Part of a small language model's weights.
Size: 15 layers, width 192.
Training: a variant of Adam for these matrices, 11814 steps.
MLP neurons of a small language model. Each row is named by its layer, matrix (up: input weights) and neuron, and shows model dimensions 0-191. Each number is 500 + 50 x the weight over its row's rms, rounded and kept within 0 to 999. Numbers have three digits each.
After each neuron's rows, "fires on" lists the tokens most often at its 100 highest values on Wikipedia text that the model never trained on. A number after a token or word is its count.

L9.up588:464430459557462527521562524482477519533490385585607517497495602492479418547459524549511448594464474555498512571525384512464473492606532500508521539471527427539488501434461458490609569513449491473512407465538527445547533447496492482396507535570502566506499533497541453518470519474574435495572532600556538522474483315488461467501496461594486422563543480484508569473480484498491483496538493550556484429550457425492570511456509449514509480468486469464561542504441555498457550551467496520437485490549471552429618512470534448602517492588432446582535576532531555566515508375462463580
fires on: " be" 32, "be" 17, "f" 12, "'" 6, " was" 4

L11.up1008:505460477592413510440489481537498491465480464534534518484516438504445548502498501468543577458549482462582418505417520447455549490440458481363563502538491594516529513394488556463503566620474467587508493523507524560496551467397493469470482490476493443502412559473534360436444486520469453469542503461541515566520565510505482461525521409541527531499533492529589465544494448450571514440557511505550414498531488450461413519542498647505485451434551505432434518576502440519548398582518543457452560529481444524467520404537487550479444503477459527487486487471474429474386627618454522481
fires on: " p" 19, "f" 14, " rev" 9, " result" 7, " res" 5

L2.up1362:536520433515546544450566555501421499526555488454566478467546510449520483483463597471476443470557473545562636489486615529469409511409500532527477472579454587510463499493558457508505479476488472598541488587508540509452514422470465493555464504471489513486441542522506520502613497385509559473516520423561567466572454515496537516518413505518417428555463482469409499456450502453543455471443546531516516460542568567556501492489502454534534529502479462621514473544484451433458462564450427582554436526483550657487577532515509517384486470610583518480462503480493541432592406489525574532
fires on: "up" 30, " sp" 16, " all" 11, " episode" 7, "elt" 6

L2.up666:465500415501518538510453497471504545404481547567449496590501548502551494599493519504510516440497433524409636502543460376546543435396475502490555467526540433508605488517456444564530530489576371515502580545443535455544440483532565503469544387580477504492401548515466499547575498495463540454419508514523596434466521401505522478474466475488527450535530523497513501489416516495501519480534463499478556525556454469514525441575496553426488415545537514523411483554508514588537496553506418419635478508520492483547522532441485548492462428469528511529500562422426432407535533517419594462
fires on: "ter" 52, "con" 9, "ver" 8, "du" 7, " stra" 6, "urb" 5

L9.up1476:576482524470493568429459376468511427518422449497398497591473538486504435535518510526461540404531525427477482431528536533489447458550523455414423546482436599492490566494498575521485543456513514457521483484481484456437505471391444504437474469470477426492492489471541479503479519460464571511463497548516564552503532507492519428505524426500537559565467468506484447487557472541474533449596447533432545486624525521497479487506515462504460503460485656499482575557612426533538604484663517417425571587536498513506466521466506480543398550553457447512468535474450540659525514533499530483
fires on: "ed" 35, "," 19, "d" 5, "ered" 4, "nic" 4, "ent" 4

L2.up1495:489576570487490502520585395472501419474461502449507489571474532475388454456530532525496535442503535515553428501470458579428492508563490543495473511476539440499433545451449480449391535550469501495511561513559477480502514432616564492530411537551516445494528489538471447415594481576604461467445519510476423487485439540524495555545467500482483519504532504592416413467531515501437543458522442517496522618433502500535514490546497526512460543496478458437541487542356464533555533407471562347553516560530459408457489572468452444494447480483391535496463506435461453444462626496585525550
fires on: " Sh" 18, " Tom" 11, " sc" 11, " Ty" 10, " Jan" 10, "z" 8

L2.up1146:570570399436440486504500484537389417492512460499455471494440533442494503519496514525548456617503535497514570511452515450446527492432499531564432429502466529537580492403532555385523577487425474487475474455495513572384542459479498530488524471443524568490450522386443488513493483534568497569537421413464564444578485488436533624492521549587461399472473544564543456456515539473504456493508502492586530407517505479517452608493487480492485493490471604537536456543491481535519450512518499501525474516418498504417518586481367497487477458541603582571490403499471514473607491587524548500
fires on: "rs" 50, "r" 22, " sp" 12, "mar" 9

L2.up321:561504648545505452463508551495503489507456455545635460510433371494423542585534459499509458526500506458604384506486525541502440471471472511527500455465530477593505498532572486517522494538460543530618530469480468515436529431495466506543498496497519621491503449607450446512483497531550589545537515439544473503518482560497428525567480557478426525489503521508497536466455487492579470552482471519565504519512626460529487546440501514575529579435446549430451473558450634539436483425507428509462489459485535360436451348456507513497426493523557557506472439467545504484452544570498496548
fires on: " mo" 26, " war" 19, " am" 14, " Am" 12, " battle" 10, " circ" 9

L2.up617:546398411529493506559487505491382515519557548427442491376564563481527480521531472505453589417542481574549483447501543581558559491467485544540594529501560534438448499526564417499478544511461448503509484484434569502405500524471490475514483494505489529489438543549503496499398526411564543630544546515554524486514530599461556442452502538433598468616497494499565453495505454509466524556477601592521564443465515495523463506560496456586433563510478388597482599465542449407426473430581510538510530487543536506511416516520465569446472526467543543424510455524524503496481523436473543457
fires on: " n" 24, " th" 15, " arch" 7, " circ" 7

L12.up1035:513460508447459462495610493461451439553490451488514526493565493396580401517475494468516499413532479427451476503518451472521498447476477481463444447556528578467443480502452406509514453541563458501548443549538453519488486507421498570488469409517515524565584504478471531510483577496542561459425564517505544595497534442507652494591534459492511549491472455428449537364554443469528526479435549607585559501474541523417486489490368564396485541521491442553464486519501499424493514611474437481458534549499473506476540446486496485487475578501454535385450656548540513422514538507489482466
fires on: "-" 57

L9.up1513:548536416439587506376479560535453458510551461495464531551482529476446401531619504573539474593455529481506603498443473471470407449549525426373461394401528534531457445588611580530555495488471530499516542492559519508446515437473531445519514518559502424479475543420512503469502549446461562498469521522510592549489552476559518513438580468407543555485577542516485528505472496473343493463496484579502433510574512522471514515433509477498587452566481493469386538570545509523513550527571510559547559530448448510505488565548576504490490495481441420476521567510484488572493472486432513433
fires on: " of" 25, "key" 9, "reen" 9, "born" 6, " 2" 6

L2.up419:568626493584382462492454485474477507474500483449590482444565415519519488526476363478566423535514456465510508461487501469563463509464532571491393620484526466504445501487559533461524542538483585431463493494460534471485462569436508425504479513548552495488451465455523547451377516432622442510586466535527432506498436633545524521462520477432575425512449514449467503499532521423534550531562576542556582489541509427451428465557506451590525503499495583499493490505420544587433443499548527419480465470483519548539481441474524538504483521591602531535519457515480494470472446392521473473
fires on: " T" 25, " reb" 15, " Att" 12, " sound" 8, " ret" 5, " arr" 5

L2.up674:571470622411598540515466433446544516600467492477538527500569561452424517538510391548399493483523455468522512458575559507470493504400482492517496504528531513499405457450466528545615427354525480483544497496519531492451461529455513509526475484521513512529516466533497530461402521440453480485480412425534541565549450477538467476479434565535544517437521489472557548494470446495559499488577553526518560414525502481576531500444514431436495597577510569456439469534532526472425435463468493404496512525426429575625507460584512431475409439587479566411489507462500528499470536440596491481
fires on: " so" 17, " car" 14, " camp" 13, " Penn" 9, " record" 8, " emb" 6

L9.up856:516491562420510515455482450510626574468463449554482487465571465431548507415484501474479443549525529531562482442554424552388530501549458467414432479565472436483521561527572511519482532419499491497464605530471490584509552481481574549490488534405544516496490513409454568526593486528473475455428590583535506432391470583539470490501593647441493498486570494527486412477506533457491497512533518544520539568450561439408546450470511489416522525485475493547417460516513550491533485532428490504473456546421453490482555486458386454550523505414574506492476507444478571368433500540483551539
fires on: "\"" 46, " Ge" 12, "ğ" 7, "”" 5

L2.up927:475470522402512532478489509499476488638596449515457491392558488465539539506462520553507432440479529538447527458557552551520491457397487505490542627518470361472427504433463530529481542453507431428478458466540463545561514531525511570532545556433530442527521439506551505448398510447495421512465557373492462563511557527525549494508507437453574517507530325510526491481550506495573521466558488533468507518571435484530525518502508547548575477521421433428399476520563534473531433453464520587560399493462518538495458456492521459451447617415553469477510486475473515508517413518568553560
fires on: ":" 62, "03" 8, "09" 5, " top" 4

L9.up710:589533502432441374477503472444499437577509466387534524518486483531488390557513509582550543500462496535550483431497523515529397463480530506427430479389462532499504430517577537534553489478545536536500443477440558547483485510499440431440525540497510390492542530597513431466559512410447543520501501452538480480503529647508552489521449486422546591464450510519475574547504535586459496534524500544562513477594554587506432430405506482370451519501504485463475535597521517562513555476649428596491493513505460500495439572562538485592471489487482472525526515519457519512526571459528527435
fires on: " 2" 28, "ed" 18, "," 14, "reen" 7

L12.up547:424532531559535484411506461501460510540491497560464498597504498386490589521517433522409462527487585522500571443498538532516474515492508530558470581492497460509643603499488469597550517491509476578548571552534476462508554505453456430532533468466462483515516530525559503526519528613474486397532497535518421513536495354429518505532496515575425566552477573483465590524491474502484521485530577540379458545517424533451485515514461419489457526425440511562458597446577503453473493493447430554380501451512460587446477441537495482456501477515587491524559607562428549493566498495545583466
fires on: "." 47, "z" 6

L2.up193:474612539490464455519577404405527457612533544577517513552532550550460434524443508458550528460452435492600542446487570544507444498470472486515398348460550505478519488534419434541543471454479528527503543576469507546504538447547457532528512508483509475478517433556575571455507512561559430485475517502513487598505477544565457435498475503482609580474558504495532524496498538584495482564502494557496560504469500542470480453453517495464423489435410643470396535514554604552479475438451534500518473498551607399501492502516603529572507492455441560496507569507497429518441537535608439486
fires on: "–" 90, "ke" 9

L9.up1381:530558502442549512452408501474496453522583562440441501564425515487491554532570499590439544506537440456462515566433505415587501469451528477537505594469420582533505471476518476542555566396430499568462456469452503450445492558406457471450493501466482580504503518642558500505449507515540452502553467367524511555533595464436492452532501435476497562541512519499548424539432499426466552512595476522521554441481466517561473482525501431470516512482559551529492471486576529526483480433605556573528526473596464522487500547541584491547518423500496534492641444475491570588484386431500440463
fires on: "s" 30, "ns" 13, "ch" 8, " Port" 4, " |" 4, "es" 4

L2.up1048:450537565474379575487459524533537466564578466542628485465483514483542462477486500581555546552489492432422504407435542553569478527418480457491499493498586566502536409534510398431466581507460507548579431594554462464554504519520503532578503450404482487527514521570555529505340484620546440583490492500526510541518567545569541537529499508499543474530464510491547469419571477526490490486454466442562456583436518447539435494465489525644594467503427519504511515512543481494503444540517520542499564525440531481443516552454442552483564519449451502560417556456493586562452519553556526520
fires on: " of" 90, ":" 6

L2.up368:543421492482532473542505437419453538476449464487408503456523513536556520432471484511492611479491464535399440486559452441491536443446550475434550535472542382438449489462430441493518456535534554334495514490434512500514473595437460479565526496498501422489488483550483505451428501454468476492602559545502501486421491518509458493456551499397534524518434516481569539534564460573511515498576486500542550467484485451461608325566504465472443538601485507513531518375545469566472560423578582502551578500554470565481456469526463559561528561488494466524554567490565468503440510413459507528
fires on: "ori" 19, "oni" 18, "isi" 12, "She" 9, "athi" 6, "GB" 6

L2.up519:520479566512517353559454452443512530575461504542510536444466569546487535594498505503488532419495464541492591462494484464638534482496491556472614456467508492489524443484358487546559447390456488487503585501481517553448397491493468511455529479533468447549499430550489618486529502432413525466537438562513538532394550480443493490482433533506544440491565421495439545532466498532490454527548473535431462430532379443501460374523503530458450456536366581505426511462531473479535512448422513485453526508511458482489600442599512502505530474479473483494539410535452489507428530419477508497
fires on: " she" 29, "hi" 22, "chi" 10, "bi" 10, " era" 6

L9.up338:418507576528517534463495517500509484483463486470499474552469530537568517457554484519507503494447548488462428519485553494590516496402511414594612622489508506487563472549404445509488544531542499540512469477476425435461459446459538541574461486420483492526594477441494494434515492430434358478575457420495450495547468489536482516494582432543504522512425480516519591449442520483499499536589531493445499596563480537510590526500502468614463461464528389532502507550518532448467484457414571564525497494509486531358408557551545516473518385629591549597501516520473504564496512421489477489
fires on: "\"" 32, "is" 26, "ich" 11, "z" 10, "n" 7

L2.up1197:467529523502437469528459584504477380439526440505486486453452453485563516594470660542554517519444523456478495435446514455559392492511529485475501473427495471514622554535481486492373565566462503501560537559512513474507461477537579522457483495436521525480481504551546384455481483534557548516530482430480564534510464505471506525411566518492532502553440522512542500420429453596492450557508357546490447610477519454448463473554496504520490384493359553444481574549434519477523525532478514522539462474529467428515499553445474553467447501500474601591497438493476482491463505593444620514
fires on: " to" 49, ":" 24, " for" 16, " of" 7

L2.up1151:493519532465459459515536529570524495506557433483427486542422468471492468447490568535509445573498587535418512526529528519479489539461480406541426500550494480495488561471537499435559537451448506478503442446646465539467615477440517488458542440360508497494573568490517521454479470524551509550531460500449417505534545462481454553535522535586480522421530563499508505516452493496552477480505505546608522503574501556537484560514487466509476397506565554406549395530479581574590473568536526487448380547493510483393335487505466538466497532481587500496444462538484509564516516672556467514
fires on: "rs" 24, "r" 12, " how" 9, " each" 6

L2.up336:535470551488497567467413484450431499490528446502442520464520517506468523492489567556558447444443494447451601444444494437525572497428543492457612546518545560486519437476502481549506563551474583490453523519468545467525536584527471450526499506416466453522483488438440565569347501483527445450523458485557556481572435425532566606453473603461566491540614542479528443546631497570523488494499580435484502435512451482451535502523489512576521503554537444534579478494561417468492481606506523471452548550555541468447543596508473537484535527395583426554544468430496474602492561507554550531
fires on: " number" 19, " Bra" 14, "mit" 12, "yp" 8, "vo" 7, " Vo" 7

L12.up1240:575550440569473477513524451527525588428460452451488408561534424454450471465416559691456379446428501504534509489499468433536465481556465430490472586441470488571492553525532471533500562488580489481452485543438552559537577486561544425591483498537552450523469571509495520470549452408564468577409415441523543523535491555472476536496477530448554477538527395475528538519481584559539421621490572465520513490569483443549464472523548508477444490479498489500482434421473517513556542485423505465572466482396412534488459506429511486474446464431582501548478453457443483494522457560506472483
fires on: " of" 39, ";" 18, "|" 12, "s" 8, " |" 7

L2.up846:490554603560487557499475526446578542485473555521618501520460542496452457545480407548429432572516497508513426416439584630509472511461458509509523436412587401592531464656505484540407537526487473486610462562599480476480548492497524483502516497445479574514463473618462511470315489541592536541513520428492580575540461546497510496547479471482557471507470526495513441421484482600508490478553477455454513571446534473470495462501488490475577537485471530518500501519476490537409471489567524461452531510533561473470516544490535503449491466479557582490445521394484471430451585517529519493
fires on: " br" 16, " disc" 10, " war" 10, " rec" 8, " 1943" 7, " circ" 7

L2.up1530:486423429538482596478512516497397495564482554543587454431487495488429506512438505493459492474560522555440589498506592537445456434413429497502536566528509425480514409466526575529580556460408466482520493458477500499445527481487443544522558491388492527518397533458522509605457525429490504534417530405526495430609516441556515589487457475512421452520464470508453446428532514473541515476500565475436548441497500490564499587529494492520529539556525482584479430569548500561472393525511422502428511518405551468419451539401446552558465480444589492457539554455563513439602513479507549461
fires on: "rit" 26, "up" 17, "pt" 14, "elt" 8, "ap" 8, "if" 5

L2.up503:469402538448514530502522489538466487469463504553509514496510480477584461576507590519528531481522435545436514459444529455528555485569507454517534550446424537432599558522434426522516553535430454603531582582562459457501558545505484483453515547495479538497436522464495485545537526547338486540378508537546612434399520396563536551368525580578485532562470481463480514461496471439510503522447403411559474544514492477486465523509484527462504434516562534438531541570518486450489445570433379554575534503536520511535624570427506539472412479536483472561506483466555490466538524563490485499
fires on: "ter" 37, "Pro" 7, "bot" 6, "urb" 5, " Report" 5

L2.up1419:511445480460547509517525548529509589515562556513508496574492470507455530584494492439579541530471509504506445555379448519409546495529500534520547544582453506548460576444567509479518412523449569484504442477524429470526528452519565513541507469491481531515581512550409485488529481555439449438505502578430486411557539450462389531482495501512411526501553472529515530509511446514436477507519448490548519467562493472442608521437476543440434540461484479454534376508445579581443661500594485381394535512546507500522426498524428491468473510531488507528451569479499471619521543616630490545
fires on: " Re" 15, "De" 11, " At" 9, " Met" 8, " As" 7

L2.up374:569437568500413428533468490394490450425560488466581493394588436495398547525502471459487514460520535497570543417472481550490398457494516509466557540481469472508442542524493568469482550484463467506527585430474527499518468547576510446529447503532559484512427469545491526472403501570579452480576519542480454488542428534596539501457492552498594424572520513535573471460515515440463543506573537442405565474485527436552539645556496505618489540568365560464503607518492453494435507400530576507467534461517500487500502539557465475469455474570502487635480504466495493514461572510459504484
fires on: " of" 78, " with" 7, ":" 6, " Fer" 5, " Const" 4

L2.up290:461532449525408467470608454556534497497478575449528515467515580533524437364443430456491505406520424519576500437473543573528527484480499521540437501460509494423462510476461391496389523428585463539479468542453472502487582514516459543538450555563475432507441529415624510449507523555584526540450536523568533551484535552590513419562537423484543545506513467465526486486492494513490508488389522652479508478543536497510440491388508491427494556435501465533514517524497550527497468437435585457597453492500557550488577571521588512518507480489516533532481454512624580475540524426537430541
fires on: ":" 22, "–" 18, " chart" 9, "19" 8, "}" 8, " −" 8

L9.up1453:556443550501440524469368512526465476484604501434499488480535473495458467557487578547504541422529411492562432463512538433649524488561549579460493572495523562521526477415510575535521570355532524580502503545497487524582621529567395458432521509552491557501525491544546380523448496509492538493510443518525506516494573545469496447629434434587401560483513470498585407481433540585530516473521471442501492485564477571552444442496500530515492515484560559566568578466581523525510495504568450567418499506506448511535458508526546561544445514488555539493450481495507521560498560490490542457
fires on: "s" 20, "," 20, " 18" 6, "p" 6, "n" 5, " years" 4

L2.up1390:475486546337474487479483486588487493427529511576471496519441462573497572565537466518517636451515476425578339535548511416454506454530530468459463462469479496539478495450537540492523477555504539515507460448517527489525493430496576559494454498573509544508544510500472372437560498653511539421540481540446557413564529478470430474471548527489396570484501432508565511596492456540411516456545413495511490601534495517468534527516488489491471484518556541434532504504383547463448631573553488428535522480506404498545461511505455453505479530517494521399506560524478597517499469543477540514
fires on: " Re" 28, "^" 21, " hard" 9, " Sher" 7, "De" 5

L11.up1074:448445481443439518450407529474538432563502585516527531505590472429530443515485512483486554524550456452466532422420423503510418525400494470418437581426453475544530537603489417521546475542544513400456529472566382470437490521443579463577532505431488493494468477518525444507508504435475492542536520459584496531473459529500556562467484543514560454543507383507521511505523568476612537480512565548440439417538425429551488504557503513548433470580440470433555499569472523532399534468422477434476523510510474491401488471525542479458511416415568492504518424554466526460478573594559590463
fires on: " |" 31, " den" 8, " fa" 6, " dis" 5

L9.up415:619441418621529443510381549481523450441546533490384503518476505485480525465569506455503607547543463505531485470414543519536431442566499447556378583425583611511481427567463522493500580445522544395445552496443520455462541569505469392445515507506518465507518511587497493531447499410524467434519560450490488520547536487451552446422515418412520552439516411500509498531463518401471518508581618478459493586419478471505432500497496522505488473506555543517513559490514476506436430435547465507463512465518453426561425551521533549561500480449443494474527485535556472493532451480554437512
fires on: "," 26, " |" 11, "  " 10, "\n" 9, "na" 4, " 0" 4

L2.up1137:533640504437524516503469424483525535570506408547529531585482551521461493589459431564448489476460470505463656416534549460513474467434462565537531455542555429532494472460479512458580557437437481433486531524536513538455501515499469481439521503463474494507472418600580530483432483514550392537424500553512422579443515494498438594459472491498519453411614551509487430498484466549502463494524514582581518571464471444566428486512500582506522442486387502505491408525563443505488342433512456480481563508514573508503536488523443534469597501515522516476463433426427491484471505531575552524
fires on: "–" 16, "-" 15, " car" 12, " dem" 11, " Bu" 9, " focus" 7

L9.up1105:562487469426536407501462541414492447618506574465428484683449471546485539506512478512447446475492498572462492552448596545526414479479499550499489457481460556525476511576412487504513482443561523562473400510522472464463500481444459571514509443495485459510539496572444530446526500466517442490553482428558494528538484535576505510633494546504451486523445503501482407505558453464457542520567511586553483434527435486505488411582492475434547507455565434410519539558587449505466460422511505437618455542514438488428453542545459529533535447635481502482511447507446496597529502497577401532
fires on: "s" 32, "u" 28, "us" 5, "ch" 5

L12.up1276:458412436549491442505494362559534482484546513542591433480519518482443458477465451539388423516384560540420450472419515418428450561467459407426481558406522576519518581566557521566529497503515496478498526608471434565477579475465415340501520486429557547543472543500527556414519470560495518479470442476507529476463560469540490514510465506522523467526521466504556518574509555532482469494511512500529401542496457510440430464522506406458506560477409547474416415448606479521516451523532484570492474456504434545551452430481514504443486515444500505536553526507420488489507425456581431548
fires on: "," 61, ";" 6, ")" 5, " |" 5

L2.up879:517416616460448527475533528418344518552519497490537447555472473499463471470485505518450524522499543536460468542531540449524474451473539519434540563529496521482533435570451424454525569567439429564487448528470513480547449559444485462474463498535489531467529552493526390558455489449563610481577539484504554554533525442500501531533515513509379516486533464538516472485505447447543497508503483416496511470447554506442451469627512516661415512528529375633432518521451502460534539444512346591542485489490540371384449487523443537485494475508548503502518508523549488473501458450511574542
fires on: " Jer" 12, "ns" 9, " latter" 9, "em" 7, "rat" 7, "bl" 6

L2.up1072:537514526605542478555552474522559556498538481446581519505519448507439552489562471449617495418469478519508434467458492549507497461544487515498507518559468400462447647511506505473488382529644529417467536430542471542478496515582492481536456538534489432529575428602442515435502492541534464471378556521570457463467566531568460429514505488501465546469524458489424514493519563525467524484405525603479529523472516471502587420418526534487522640534510462541529515582453394481472556446461521463487503496569469522519537503488482531503517491428433490506516498488460457434497481424546319495
fires on: " Sh" 27, " Ty" 10, " Pri" 8, " Ib" 8, " Say" 5, " Mam" 5

L2.up1077:465628499476503470487475486498601443442601497538494491548588508476427528534523507600598502528497452486476546455462554493515409559576527552494365476401566506480431450485446531425524573534511541422476499524518553486572487497502490475483502578470544515496541480395572467550509469556581381528488469508460557620524460536493510497508469495406586507492533466499481513506527534439541516441562445508474583599469435470499463571556505424401490507466487611580491476547506506505480519446358532513454467504529464490545591581526530406513440592497434459496445531457520522460423474535505482489
fires on: "/" 91, "–" 4

L11.up978:483534542497622481467472557424407499570463435481501530547442464521438578605545529524592512473531441492437448468536435536526426506477509501373375520613468563464599539461516484522532522534471469491525466452406498511482532566528430532410532568428512506472485542606529426490512518515483519561445501476476445508598489365531485580440445518489533423486511465498590543422563509571455473518434520465474431475521528494551487513499504535565539466617501484524470483538447557452479485529565500455532471554611468495540567495439564486568477592520464522539538519605534421524485467415515475494
fires on: "N" 24, "J" 12, " j" 9, " Yam" 6

L2.up305:483445437432463563504568555478415515494538541543527467482549532543459447590555492453534605469506471604516484488399533618431602517560537503524518516451507575544477568624541476507491503642523474569526460419517492453564600537510526533539489579578465557479548477479444475508459495546533488472546514584480573478465535475504471485466448498530543552582421550506557508583564540582433538486524516477544495454469499526436510584504496543438433539481464490524497504432553495502358628491517461546506523506530573542414449621516506519542479508523552470515500506493606430551529520584458461513
fires on: " (" 33, " Os" 13, "ens" 12, " Got" 8

L2.up32:501425477543499446527483532536456438519529510462518483350595457462550484513518561493508491471506570491453521519498428579478443495500507563511589622533427478481448641521497453488368517482526545478551548487515456497525508530509582485506528526513504386531507509587521498463427485420452438564493564460464395478528482586466500596528517464491557420529423532576413455425557525437544471499473511534518528434437402473550526515481508518614504542598479402472522534479515410498575526437491504591460502499546446509437592552553444457454444483441510570544413488436460453474510488535459459493
fires on: " Const" 15, "SA" 15, ":" 9, "isi" 8, " his" 8

L9.up170:596366520586465484487461488507499471485527444484391502380526462584521457597460534565527573468536527560518507480516565522625432467627527509473441517463505588516520451563532557517520570370560574477478466448504480481479488496548495472487506487437546489492602501524441531403477508433520509467553545442521525437591577584500532404470463497413518530586376455511432589525466478457468488513541487510531528476463560591451562526488492502522469473449562543572492586549491500459495537531617499491400476475474547422488468507580491545522497475515461498492491513532458620526534482462480468506
fires on: "," 66, "ns" 4

L2.up996:461524463423533621490438572531539555595626538526509497531554591521488497557519383504484571491529440547456610448499482544482442493407469506438529491493503405417463531451455433491591520483547503451465457447586461495523472419440504503487518479524517513516503530533572490542465468500528577501489579472456556514534559530465518444442514382520423542446529468490523505489495496469481495455488496491506457557431420577488487554508507478524471505559478454594557501533574426423467523506438409669541472497472579571642491455450535496431583549451529493461478550551460472565530440462580500500
fires on: "ort" 12, " Cross" 11, " Fort" 8, " vac" 8, " rel" 8, " Aud" 6

L2.up798:545507429586432498585452535505516479517518491528470479422519481530499485496532467524602537542491458594491513484488549593615429451390508475546435425404508482505540468481574521427491549501490520520528471494498511555470469512478461537641584462545520552500409513493472514501421507463641512552581520520527549487584538586516566574481475539528555500569391517465450548420493527541447492492489553598519531483464534422447423485538504463560496617471470518559441510419594493490469536557611548532536574522476536495397518560449552566481528478537553591504479526454454555486485504532483396500
fires on: " sp" 16, "time" 11, " Sp" 10, " ret" 10, " game" 8, " Att" 6

L12.up1052:482498550546390472499549393431512537526518427465484457486585491376446527499496437525489554458484532388452553521504415464500472502508489450449530467470511572440470539513476417498538406530572496454518532519538453552421480498496446398500571426480457510533545517519509485528538506494496486514490493515518448579482516427470644523599548541513493425501475492417426549412480443536527444435547505536507525523486477523372451503392396512410498505504465420570504471415541450525442539535456365540437474490459435537515473471496518568530481557528511532458338544572455498537555466556515482511
fires on: "." 45, "-" 14

L12.up1369:571590547544457419520620482517466568493516434470520440511589414446498514569538463533487513470456477522491532474545452456526423454409530445503476487501552527432394556547483414379453369548462530425436457517510546512566491415439501464492514488468485429504520489468487451533581554483545472531462533453508460575418506465513562557535514500485487454534478482504398568452533531486547444505501486548443492469542517452454456519430494527407474567568477461538404505437428622496476622501575414506560444518508446433506500452490517572523509568441499507536452564472507491511416507550505398391
fires on: " of" 26, "-" 20, " and" 8, "n" 5

L2.up1111:546475503594493517557480572584443474442495425478550508372411425470500537477480574517481533577508549491476476477402413563444445545475476483473425483518449502446572523522559514410500530564396559545522449494518356493530463500478487455506544482476473503509524502507557484513417463486567546560463518486524557413562500476485486587474549529549455514490448575440412524386446493430514472527456473459477378548496624471517478560511503440539472494480454452497454491468438435487489462576491453552606563465471440473582533565459397449470497479572453558574479533417446546574536520550541473467
fires on: ":" 27, " of" 17, " Const" 15, "act" 8, "ur" 6, " Mur" 5

L12.up492:485430481466511468510504513500488519530428449461447489499534504432445419484448537417425484499467526448583545522580504474531569488547455399462562506594468492522426506406568470582568542565479450532535481503472542500567460555499467553517406472589455522510516595514481510550561479488516598519510479519552463579528491368526500519603376441539586496506508544510412499424593468490543497475474633531591532574543485538399469493502523466437468521475526470492391481531470493489503631479423480562523529519447461574447495542445527532409467436436570574482410498497466545476543524483480467472
fires on: " \"" 16, " (" 12, "\n\n" 9, " Tak" 7, "'" 5, " Take" 4

L2.up1398:566495443553515480541542474453425483448532412515414525537549538551508532572420492492512531514423509473461482486448448544485512517526520501414513439457497461526520557452457589422483432526490533336476453469492516407538460505534593471500487492559496406488589466497466488518583490470386464390539530527426475546516424516409422472456515502410444587509489433502496557580526552535516527507563479475444538495538439475406515389531500512522500453513433623443508488430501418544492571524517623396505516500545456493496423573477431482550525493486515534576565550542436425533461470515501576498
fires on: "ori" 15, "isi" 12, "agu" 12, "uki" 9, "oki" 5

L2.up1384:566475509501523450454507547510474450441425403491493498504539557506419490493473490502421416587466509497516531532513554398521487496419553678547472512472513422510516522368497587440411526442507489477509569466510547543495385451499509483471516566559531562471452511497481515475582487465528531507522501424489539449489434539484491537424448533539432498500484479508521493438486498502536494510512409481407511472535556507447520552474516457461537579540504624423544503547480463481494458449439441460593525453450477510575583494407479455421473356566548620547478457459523481466591441484436610521
fires on: " Ver" 22, " Ar" 12, " title" 8, " according" 6, " name" 6, " Jeff" 6

L2.up1360:546479500447505536500459527491474516518615533476526482336614527492503566497557579507375521440572509472489437520472531478506543471460529524460455585534478490538426581479523534557344532524520515461480429527436521482540521516509498422507475535539487435523521548493516499456418502412509504490525552425484464515475420527556531503532489547490525543507496504521608466473536532447536543491478481546461393465529568552535509535425504499483465495509517338417455514554492518473509475431492477475684445476483519644589487532528555504397463487512567515520538449459519566521480524453575452602
fires on: " top" 12, "US" 11, "09" 7, "Th" 7, " NL" 7, "02" 6

L2.up630:525485527470435586465479519562513501548375455513585512508501489495477481583449430494432507497509489521475491498547587439598501501371489533518510498515422436455478445438420485587652463436497443508520513506507479548400486481475483511478506483481515563523468559565531549460507498436520555552444457485517408492539587486477504518494494452550447470444575459476462500466463578451539468475514414556494524498588484509559493567447503461488481476520475624438483376551435558590478395502464393473521461524384475505585500376548523499461434468593489476377510479493501496548513459481502563435
fires on: " so" 25, " record" 23, "ash" 9, " town" 7, " fl" 5

L9.up301:449472497557519547525421537506417420511469489443501488435485515535478485492470490439440451493492561481538566547449464462483482474478469438560528522507494489481537438465496424488471475592512499550527509596442448564488449538527558540510448475580497533492429529376453488478499522453542505419421538440476583498523453488479452473357517516512518589424574542474453533454459548576523518523506400613613409554575491608518554561499490570573553450459384444589436474535559558502484496648482563485551503444483491555443524527424520501516469470490608419491504548443527472507461485516515588458
fires on: " |" 34, "." 7, "iber" 5, "ud" 5, " fin" 5, "zer" 4

L2.up91:583497427504536539478555476479447488489409466438554511522480492450389472424439515409438373523470528586565552507455517487388482478413473571522414605426516469500430412408438521546540446460491472550489529396533555563453400429461502478560487490475506498494417500525554500476532491501594461448502475504480436404550537464492474473487480434476478397493496486505483373510523431482471466486462570523416498497549506437536614559478514452517446618513528559542595456520416492495438477519496558454483483525497535561463509493557467466536494439545580459492459536495516511455560479428471599519
fires on: "at" 45, "eg" 10, " Jeff" 8, "lis" 8, " according" 6